Part of a small language model's weights: 36M parameters.
MLP neurons of a small language model. Each row is named by its layer, matrix (down: output weights) and neuron, and shows model dimensions 48-143. Each number is 500 + 40 x the weight over its row's rms, rounded and kept within 0 to 999. Numbers have three digits each.
A block is one neuron, or neurons of one layer that tend to fire together. After each block is what it responds to, as a language model described it from the Wikipedia text at the highest values.

L3.down1217:520511483528417505528500476457555589526492516518546545499523507485458517559490478479441450502534494452525505523479528511505480429508508492563533498557560497537540357381487450491495597539484515497412522537501501541568537495497506563523494460467487532505539514519495557512500473431533515472
Transitive main verbs. Main verb (or its final piece, e.g. -es, -ed) right after a subject, expecting an object: describes, comprises, explores, wrote, sold; also "of" after nouns.

L7.down442:431484513556529531461537454525492558517494471520498549511510500528497567532500453508464502544544561509549442505535503523369487514479435513546434465517529520515505451442488417526581544520484486541463527462527506509526547505490564548505527437534499468557529477515476472466508501422462570450
L7.down646:455510502557496561501465495567466460521477513518511550511507511472466513517485440506467495564524564483612521526491466506458426478511550522542458534545533524552538469517462482480578513502487450545430503475471504398434497487474461475522546455495572498540522518480538506536570514481452500477
L7.down1427:426458530589488460480518460488541439576597508500531512447504456427475492556489448476514407494537491482550539500466493536453469545467583484474450567470523493500567476517486428490534495445549462485427453511490537455471564508482546447542498464528500503472530573481474520532581448481527423470
L7.down1920:496449525541511478511538485569480467496529492473503500540541530464541481549519515459494443449471533511494502504515427466415522547490538531479481551482469562541453447520489483504546540521508443538446478481466449548479506582412473536550526460504533473643517513497478525493492477536520477543
Given-name pieces in listings. Word pieces of a person's first name, mostly in tables, lists and credits after a pipe, comma or colon, e.g. T-roy, Laur-ie, Greg.

L6.down32:527494554531465480566540440467537408465446401481495527548425505510491513497476504486535513554489543464531434580474500493416495513542465494484540475527479522461480556492542467507416503454464496578484530544509463460538495550499446464516501594457519510421404565563508515478516472429477561498
L6.down204:490525487521447497475487574556516422543507531468504568502467519469489387512533516462475496506525603427394487503522527474484552449493469456467450496540492379587551489526553563496447455477479531523472449537563496518540465496480483442540473485542531538554476483469490502471529555513556511535
L6.down328:513556506538495547473510545457470491523516524529521516457518569496563467522450405429512493575509543528523483463436517506521450454541533483530532538539502610556476450541491514479454520535525487492475510492446488491458435496507487543459463485504506449469493493525534480483445441516553482478
L6.down338:523574484495528518468530484496471536523460551526508475517534596530506468498433551482443473470512494558486465565513429456506555455484502536495518539499502512469469552469479533451487478468510471483495493474445512534469471486520430442473491482447467476510526555536416390546516499476476540509
L6.down543:493554503506494511495516547532483511527519489524428465430595404530484482447489485519533550514416476529479535472525492421593540411515465564524522446558522511525470467496470552466477498476449555496589468528463550544562527535468552544505526467505488525547514480552504426603574525513512419491
L6.down580:527473475496495441546572497577487544473562490443515452485460495467532530513456595501503587489500459494483502499493466519497501487495462493524471541481483489523546422427531435444514529535457543479471459480508480506568431481427505452480532492466486548609460489549451468411506452519494475441
L6.down586:436483521461492471537560490459529458544534459425502441536558497562496535514440498480512549540492488474507509496505464498487486559413531545517415433495434468502487470504448500475516526471447458523544433465500500451531486501467535500431397513554520540496501451529541458519474503495526517484
L6.down622:509545493420500452526568566481486547516505520367508431462592448458538522441494539405532505484473472494453517515469534573477523514508428512488544508472509562436534532529443470498517563486493499551446536485485502560525578442536544468476486607461500451461520497517527429529574541470471453497
L6.down759:552485536505516433474515458474576489535441528476529533458475449496569489494538510449549440497545475441520541530413487506420581516457459500474454423539390509532538458527452440470516494534538417561523520532557481530504556435459459421502487534491497497521485542545537501549526511505448527469
L6.down860:492490523518574505475504490516429526495521467557452432534530476552467479489512510465483478477455420423409521499551469497504498459535499444547552499506507436461490524531500525459538476523519517555468506560551442480535465514492441498460553494493488466464529553462500416502523491468410410442
L6.down1362:496499409475512552500512472441446475527462508507522452437408480478508471484548483413458438481532488513499524537512523476459497562536458579488467534536465500442491446521511454565516524505537461535496518476490488507537492485490538477473571420522487432498523565492547511493483503450499476510
L6.down1515:540500537506450480454500480474457534538434496513479471510500485501485516517498480496530475553479550499489465489474527452527481530445483513537471486529445468491507445475450473488529475454548465480530503561439425473466494501466501566452488511540524465466578448545512570466474526521453526540
L6.down1549:531421539547486555490546500503457519492491513466524513536519485492515421476496445461432533431478471431529484453487549492503473498495501563514568574613531519457527519487507503485461542537477491492510508528562495532451529509501474481542488520528550526555447494496527496437413524525559529504
L6.down1648:529486507560434541530490496483467524551539456468595456490576463513484488515639558522456464513456461553447574517446554456518584495530479581488434436447452509617576522538488539572488507506574472421515429445501544565437508494483463575505484512532553519527539538429500429476488471558452497456
L6.down1739:498473465481478483484504521475492482440542549476525469486404558509476566462524521448474431463478526486487476499487590544539461495476524530530449446463470495514550521564521525517461493472522534580489509488459562510521452548448542464481502470557519501453546485507497487536481562480531510431
L6.down1947:559441530511436477527534528529539510470492491471459480472518474438504570437427566489539508448540542474475488530490493512488524504442479529476495495508485518463505497491491440491466552436443483498553486476462456472577506502461494480520464503550486456492479491539502477492465482498476477506
Split-off initial W/F. Lone letter tokens w/W and f/F that begin a longer word, often after a quote, bracket or hyphen, e.g. "w|arm", "W|elcome", "f|ine", also W for wins or west.

L3.down776:482443451565492507581513492533499532517485530564490481444433545547560477454534514459532509561533492545545602493545451522531517529504451473542416500497475509485522508457543505468522499464497545541431458428496510544528432477490427525487480458541487574417455557579504487488479462498535509491
Kinship and person nouns. Nouns for family members or persons in biographies, often the final piece of a split word: grandson, siblings, cousin, children, suspect, descendant; also "-ine" in Constantine.

L6.down155:595466450499473476441532498553522505443502553491529515429553572525464471536406518494481457552480537575526532525537423486503497491482502493487504524462460546523571271502465567516533432460524479513508443508500559490487463523494509425421508572548517490539432471566502494492480573490481483491
L6.down278:534490480524509554433572465470570528572466529507493504483488468547583606463455463518492481556431520484422518511500467570475517546470399443553530492514467491523544454501441472485467501562486496512503505504484527485531486466536496488486485570484553432493552524482483511549458535509580463528
L6.down334:510440484464511537522496544482490501515526527544536476490470498467395473529573494493473556570532545505512437510476502456540440504497388547481547473513563545534540471546496490549503508508503525457485425532551546494470523502551458537546467573536507446501517534532482444494493451448583543452
L6.down357:488453537450508537466446556435481469495503527509454467517574482379530509512455477529538444501517533456539547516509475427500534582499492479484616463508453525436495464483595476510528424496441487521498507501596526526470495492555520453470487554497556500518499452481492496444494470522509511502
L6.down629:474481506529529517449482596539546498554533547470539520482554557536521505526472451438468454511501392530500505480459593525471478519452445507478552559465563484482549514504525441517570486461513558517503483537501413475578555579457476447472509491539532501483502494575517605432531459395484504487
L6.down877:442440529498483501536559422500450603540427513511525495530535510520507480551497506492506460487475553491414525530467438528490472509514517447520523484566513477526510535507546440473541447475572492552537482491486511484456487571550443440466491473515470422544464496518497447534430466531493457470
L6.down932:461474470490489525454472492464550511549575444442468452514506452502508454489526541541490498478492444548565489530409509535467496558587579517480425513494538444594545451480529468485536499467510531501557520482530468465542501495490534505507469538461515506522515552491520521514467516441511526585
L6.down1048:460431527497538567527552508438482510475446559518523482497550499480365559530459533534496460479523449508501508512585483500431460465468521501477490512540547486440462467509507440462456481465516501456494553483437455451487517520516482510502546518593491512545458565502491483493498512492494444537
L6.down1090:487569442477458507485481532475466522547567456530514561530469480449522515507559493508489518519540512486519507527484566580606490483507515523545495482503568516508509481482546526461504489464448473459510484458541506491454475447530482581501504519482533498487505554477507592398470416437564531512
L6.down1155:472483524504534472448593478450516487473436514459579489468520466493506472565548514507462461524485555584506440497499510460531492489509523496540474540488385576491483431496504493542495459482500428401539485550446533501466482541522557439518486475414512518520552475501572445562479470528458455516
L6.down1189:478515451456441479423498528467501540526557522534502511481464474513510460440534490460559571521484464453505454569435459483496527528543436494482466450546558528506538463481503513533441531555496555481504502442586558535540532522479505483550497518472499494498547530499478539473530483449524517467
L6.down1356:460492501470469510519549449506554522560508514532465483534539502508474495524434436504374555433486483511472540507462551507478446507479492466488569475455507481455467483528568428524527406475482581487499457565575560490563526544544449593471498494489561472525519550541493493537503479465528531466
L6.down1498:497600460440478471433514511500492501549519536518503553467486445476523466508539504483519460537550441504502522506459546570513481467532471507506507464462547488475515389513570426479547485492407460478527429430569526587489465410529453538485512510488502515508579583508495503397497461499578515503
L6.down1537:572492469434499541518506580466491536547514515519480568508520453463506495468492419455469537476519557507549519550468463494523526579521490506570476557419498574581446476427566518539469486434493500453489490472493473498482478486498426522399527547606434540539503557509464485455433499490525482521
L6.down1621:440519475554474492514535497479519490426490517487500492504520506569526523510429462517454473449496546471417542560490552515512469463501442453533500479507512476496476528455530505449463441510591549510489460494485503461506431441521418500554486460525482485519456506446516464552482474543490595479
L6.down1769:521511472448479501467535546489516497476571507522581553534490553506492453500477495546551461451502530550571563494509461511543561481525521493476455456464554450525552439510530501525482445429527527502499425571439515479508518490410554461458572491494529520511421530463503569473521618452487515562
Transitive verb endings. Last piece of a verb, often past tense or participle, that takes an object or agent, such as acquired, recorded, manufactured by, handed.

L7.down151:517576457584519548490557460505485596477448460526531466489547443471573465475467460478471587529510533523478568527531485486496561537533478508513491486447459485498540587522466511479457487486498511585487534477457492460434503529507524488481548467534446444435497525539440475477446477547441375512
L7.down376:526512502436569523525545469481518558517507548512471526535484533447537505442471507477507465443358580470481559498475523463527494490457486525470532448485428510447482435491522516427508483521447447497465533516522458448508440499562493479476554472509450401504526505526499535532585442586542464515
L7.down1080:515503513530536516459527519571459502462479503518577448441464510545499502428490544490503562502511488560455450490449426478481592481435449471498476471527547473484436539535471512531508510540480541532454441544485534464500533453481476518549529481511468532476512498499514488515520487544512592480
L7.down1157:527463499496525501553526421517560559481482509547520516432544479483494534517459439506522585543483536476444508521487518475494501461503426536540504517568521529470462572493492492479454542488542517536491543547486543530482534541432540505453456504552512458440519449463501521530428497522519439531
F/C word-start pieces. Consonant word pieces, mostly f, c or b, that begin a word or a compound's second element, e.g. Sozial-forschung, Schoen-feld, spac-ecraft, Fincher.

L7.down530:560528439434456490491489497487532579540480510537522446497497535436464582495445410539539488440508486546486532604459507442476509493558488412519487517473526476503486401495574500508514456470496571500491520541540521514517503462499448490477493483509452519546420585558474502524453448444470449475
L7.down1159:519502492473533525440517461485483548504527469507497517586542482405487575488486547470504490530503520575435522519484553504508467499491505541536466507489524500492528484461470480491518526470513482467537478454596524475494469469488501477493459529486524477555448620508466472467461525491504557515
L7.down1185:498428526489543487476523501523493451418431518510529447537556467547480429528489487520482489519512554542501486444448496409531462510439542504531463581509471542515489412538525496512523465501487462519574543517489435458470488632508536396516436522467515476547553528494519472538517553498450493497
L7.down1677:370494551447472473431476433499520485466473501547568474516488475485486550470552504532498555445483486404437474503502481548455494534505528469546526472481482496518510584468490472509569476525514524455536483472489456503472482508509493495433518443436484470508493488437546471482501462544471411505
Intransitive verb endings. Final piece of verbs used with no direct object, usually after to, did not, would or was, and followed by a preposition: occur, exist, persist, lurk, retire.

L6.down7:526540559478476477468514431502504515559512419481521468475467500528504493464461488519494530496492531507514515486435490446485541511514590447446487531503538557452530502539521538438505524542511511447558468426553457512486482503514578535511517457536523479479536535526475543465490533477482561551
L6.down125:507507521513559549565493488510537525470477542466522509501488485450554503490443516442501513452471519562454519524525445556513508527504543574519535541472474451453516515440576437550463494515445439510462564506476560528474501498534410443482540449488561537486469499436426468448443453540484510479
L6.down267:586470515519488457417488519541516480523551582500497475454482463490468495464513522555515518584477509485540460529468530498556456516460448484505441544504591561473541477525561484469540521490502518496537522436547448420488539457512462488481446528498504569478543475561516512485485580443558462444
L6.down456:566548588506519493505543527593490472501472456508544486433518457502511539432482453465524520524479464520518491472532528487509514516450522540422566431504507472465473424526494495451525469517543504430499493537460536508536542485539471500512437527483410526511489437503475520492455530578500479446
L6.down503:489510487539525470520489538519508486501541536510531437531464501518486499497484478508510474526471543447492557492525456458529458494493575452494496502567427476455496468522507498542507495549468434466497514499513377529512519459477482574430528502568472545486477500507519512519409409451529473544
L6.down675:522477547523529493555521450471421534486559391529505516578450541465511459538542476538506555507481562442491492507544470474508521552447491527537472533466499549542489452494568441495463464498530440502489435420465479475503474448457507479588533507527489487492511484512498548504437466517476525545
L6.down834:507464534545506436496495470534523449532470560552613445429484532567496506498552513471504436528422521512490510456489507433437451518486514549488528461525506480442492450504521520467485395548501514489408502591498496521515520435475467486550475493473525571485505517507505458507498444511462497544
L6.down1095:438456524532512489519512516484465503569516472537524505465526487473486476560479452543555482541493559474569497441518578495492470500508461476496453501585455513489512541550448557478508498536489559526566565472499531508550525483499404546584525562537452469557496476493562440423469522427483461535
L6.down1170:427553533533518562493494461452521501450496537561464503440453497429493459480510449489588476572502533468501451528544466474503479422461480519485448580507515436453516448554513468470464499531527495508478501450577530427437530474515530433553516544493501561470508550510484471497548504497501457511
L6.down1188:471532446541407509504493507571501477497488515437483510413450524502497488461471486563530487497463516468469523468446536468523448452455468532491520453519536497489516509441468497471456592500509499505512486498483478433486560513471510531531494497508475506482470462575477583484543573471541477484
L6.down1364:583504512509499488505513516501473486441457482499520424464528526510437515497571560467532540462465460513527476559566530457517465543439457470446515496425452515488486446561396473541523510586553512550478537501554416527481474503511447519524477483511452462568464490508556487492549498423532516513
L6.down1499:497481587425529517477445430564507518558459496523536501537407534458419474488526560457459542462469489503454539518547543450473506511428565516516442527433534478472474490504530507495525586545550521557505512472471509468492536484515453503518512445519534552622463558484529511540499537512497474560
L6.down1502:536537563476514523541485498442585546468532471574476480487502548499573514442493373491468436452561487493480505422455494471430456506448474508495466538593492529455522511589484506446448455514441526460584570585453471489541545512532453508562441429517546452533465504447498555493489549445530592519
L6.down1526:464501547403541536505567557478510543511504483470497513509511497514490537491448508538509475527507497493522467494484506500517557538502440483469542498535495484600506457432605442546463515566529487422458476478456492528545459518474486514493427460409538497550472496522542496515618461493490515426
L6.down1587:503503516501417488479526509490424454549514446552536510472482440547501498492515533585479511580507505507535527453524508516472493496503559544442457440583567475410488497528456524533486539565478488490485539444538528498536567498466437573594507448450476543445477485489480510465544535432574501523
L6.down1771:428516507483450501455531466500472484528491443497490436480467539488460543566486487543554575533545533450522512530499439510566475444481501474446523464464491523598476497478502446456462489459507468459519535511577517493543493535506461514544464514464482488493508513474530553486556501476446504416
Year prefix digits. First three digits of a four-digit year in dates, usually right after a month or day, as in July 201|9, May 196|6, 199|3.

L7.down738:494544462489474484492499541486493510483473512529565442468522462530429460512475505557534536532499521576484487509440504492519534460496538481530455445522471487504432492478551514501512507480455446526481488516578460458451504527451510480499541541479510489487452565446565506421556525515537536520
L7.down1044:607481506480496407507525556511489524487492535494502532469556512589499528469503473556435523527562530505539488508458504527412512554471487522495437493558539443495513358507457479471512506492503471490476531557492527535460503560504456534534517490504519502472566508545496511405503484509536404462
L7.down1654:364520570550523437455519438525433490553508461474522431504502522481555462475494501486447528426492507556479431429494511528449437515466482516510531431465490497499471523472508464558528512510421504459492455572518522450506458538504511499516562482564425532460524479517489530478457542575432537395
L7.down1854:585503536449491475471448489476496488477491456501487578551503520443420530518448523539424507507509492482477467504466506441457504499484509457523500504495530529446508427557502484400544525517434590458476529479467466461481455454549481496505554450460518432512490417463496517456521519525515583519
Appositive before a name. Nouns or word-ends right before a person's name, mostly kinship terms (daughter, mother, wife), also titles, professions, and table separators.

L3.down693:528572572471565452491533482530516513503439529480500521530470489480488482470521608478480467504454479500453523493495476507533500519515508454496465523519437550534528461524539482493551513522482436525533495486489510479461421537487512484464464434522467514510577437488543488545534463500533474454
Upcoming year in dates. Tokens just before a year's digits, such as "201"/"195" prefixes, "of" in "As of", or the month in "On September", plus some odd "S" word fragments.

L6.down34:460466552499467504503530531526476457480471499517542516494494493527497560469512513525559407459520544512441543411545486527466494534518486551566459415515444489437503508536562509448524509551488487527473530487515481468471465571505494497472523497553557518496529471486432504472541544481542504486
L6.down122:495475516515536511453550483459536470511521502519510521526413586530513547501490492565418538503503506470514492505485461423440473468481443500411452486495542492487491481537471536472389516500544437495534489532399483483548513521520514508484486550492553507492527531421542538540469531501512483527
L6.down187:494532482483501513456519536566559587448495528496483504504463490516518498521519529467430453530511481503536484495573566514508511529470475470503445523566463493458483452481571496452529509518445501532468451512442489503475494431501501499527528437483559572517516492504441493476538567599510472497
L6.down268:501489591505517509432535542453477504472528515463495493473488503563469501460467514527485457571557449510523487477534505570479579511558498497531493512539455481501426476482521472545559493494532497478542475453524509460509539556478527550522523468477492455480457433445448499582542507470444436496
L6.down490:529524499484517475484512524526492437561507453429516573549515503517532488520473548512459475581491519588558572500512460484484521524565485569490419518481520486516488449463508542396445554532541490508501511532478492488504507507470572524526503481497485526469564517463492577487422494462491467515
L6.down575:476554578525501450508479477547485477479513417564448546500515549533511481515516491463493531568503556452511426493467520564567531509527492477493522515532433516488506404493475435562452468553505476517474530460490482485493529496478515445524559479475533481476511402439503509423494467513486494504
L6.down646:512508539445489504585513486503463475453485520504478521484468588453557583487496565499468509459508497505442486501488411543506531533555441531583484427448460479459441529552476479496474520514470499447471502509551581492580439467603482432482539502463464463484548488548539569541505462493386498475
L6.down699:499522534457495545479518477471523487502546427489453468529443563462522535504520494499432496463459497540531477520562518490498545531454506498486461491479530478449492497519501551430520503517410559461510526530467394454535489498492433536492449467578514458437584425524458469497504571521538527502
L6.down805:551540460541447480544530491553500480564528458543491479429493517507531513507476475551484533542472523473482505510451534461459450544535507498522500474554481528545508463534478450536509503518520477506535509445474464478453508528475477443545495451570565347478538557459450477456554565483489567549
L6.down1027:520397540462497451445601522534527492564499502564460513515475539494550483521505486565552471528512523463445499462474483502483451453475529446513456483521406561541443355461513498471519497510488468470482482504503533536579535474538490516537492531513536504513508529490482566502510476509524468574
L6.down1069:574485509431504524471538440556493521506473445516465465498497619509484546576476572480496560497509500581496492505438539561520461486483462439498485442465472486410485521506460583529490440551520539531509522499496491492505517481474510503483522480505521499464465473453554551507419449481509514506
L6.down1109:547467491512516515485500575501506476452492517508523501501491528579489498542450396478521413511442544479508486490479447471519551501489594522465490573498506577452491476532475482493406542505436494569532512516520492516521428517535534455458562462504517473530528468485482398501532523422506440553
L6.down1207:516499514437460438508484472466503509525483497503606518491566501558455503531516542485539489488499466538533448463509515507546511432492481456481438502508479506511448461469513547486517507475503450474529488542480425449550444438494513436487567454537508501446487455508466500506495503531507491527
L6.down1238:525540509550514475531444492543487495498533448472513466456543486476495455531433451496494444506496543512420551531493490463465529512460445463601504565403509464548513497558584522493500545529480468455512520554546472491511502422528472506423557490447497474497578452513522410503513502489566415524
L6.down1797:507509520515534483487518543502442508500476531539542548495479495544551523537466446531469447519463439495418508498489489470488531476474498431495445485531482491531576459557477469541526454452499483576506449509410491493467444503494481512555520475520559513432515523546478466509493462516486471544
L6.down2039:454555457492476536538489475442517400572480505529595555560493455478578474508492454506523545577514487510449512543533436522531584436472502522499479542462504525505557473500491481573501548512536466478535482453571471523462521453544560436490509471532530619513469473448439517515510469486576570503
Names and kin words. Given names or name fragments and kinship nouns just before a further name, e.g. Princess Maria, Giovann-i, his wife, the daughter.

L7.down563:521510518493552478500543555476495530489485509497521502527506519511393423609496544454502500465460479488531527564479545514481502572531511543528453542577566536559489458508441550523566419510509470526541537435468511471517501484496484461501394519526463415485509451526536479507488536513460484467
L7.down747:430474495550475508548525476446458517485516411509446509541516515405490468505468482501524503515491539473512501414498564496491501450523467471530539502476499524465570595499478512473491511472466531516497510447515434479505547486520549623525500464498576534424477500546538512529560469559484526447
L7.down928:470479532516477497509424481438546491458514499441473540501554487492547494505524470517583516527466538460542490453505475499506516445472484504505478516556483478426459475493491455506456486467551415410525537438477511446431530514551500508520486472479509557587500517569535536419515479475436549507
L7.down1166:461545515440512445562495555505508521473468453503576542500542454466480563494522496436533528501494516506496522515510545429516602473525507547468511547472502488519488590515514447565527517463478498483534497493467507521509570520494520509467469503523446565456481423488461510480442470483573541523
Year-prefix digits. The first three digits of a four-digit year (201, 200, 199, 202) in dates, tables, filmographies and season ranges, as in 2011–12 or (2019).

L3.down54:499495566554469460502464529499449536521560563503524510437441465486504517516490572482471521516532530512509528470548485492539477476557517465534471453449522559552513455518511532525509463479474527508434472443494497463554450484495485437439502559505448479506437477439526419379482494466489491516
Person-role noun endings. Final piece of nouns naming a person's role, job or kinship, such as doct-ors, guitar-ist, nep-hew, transl-ator, Spe-aker, bro-ther, often followed by of or a comma.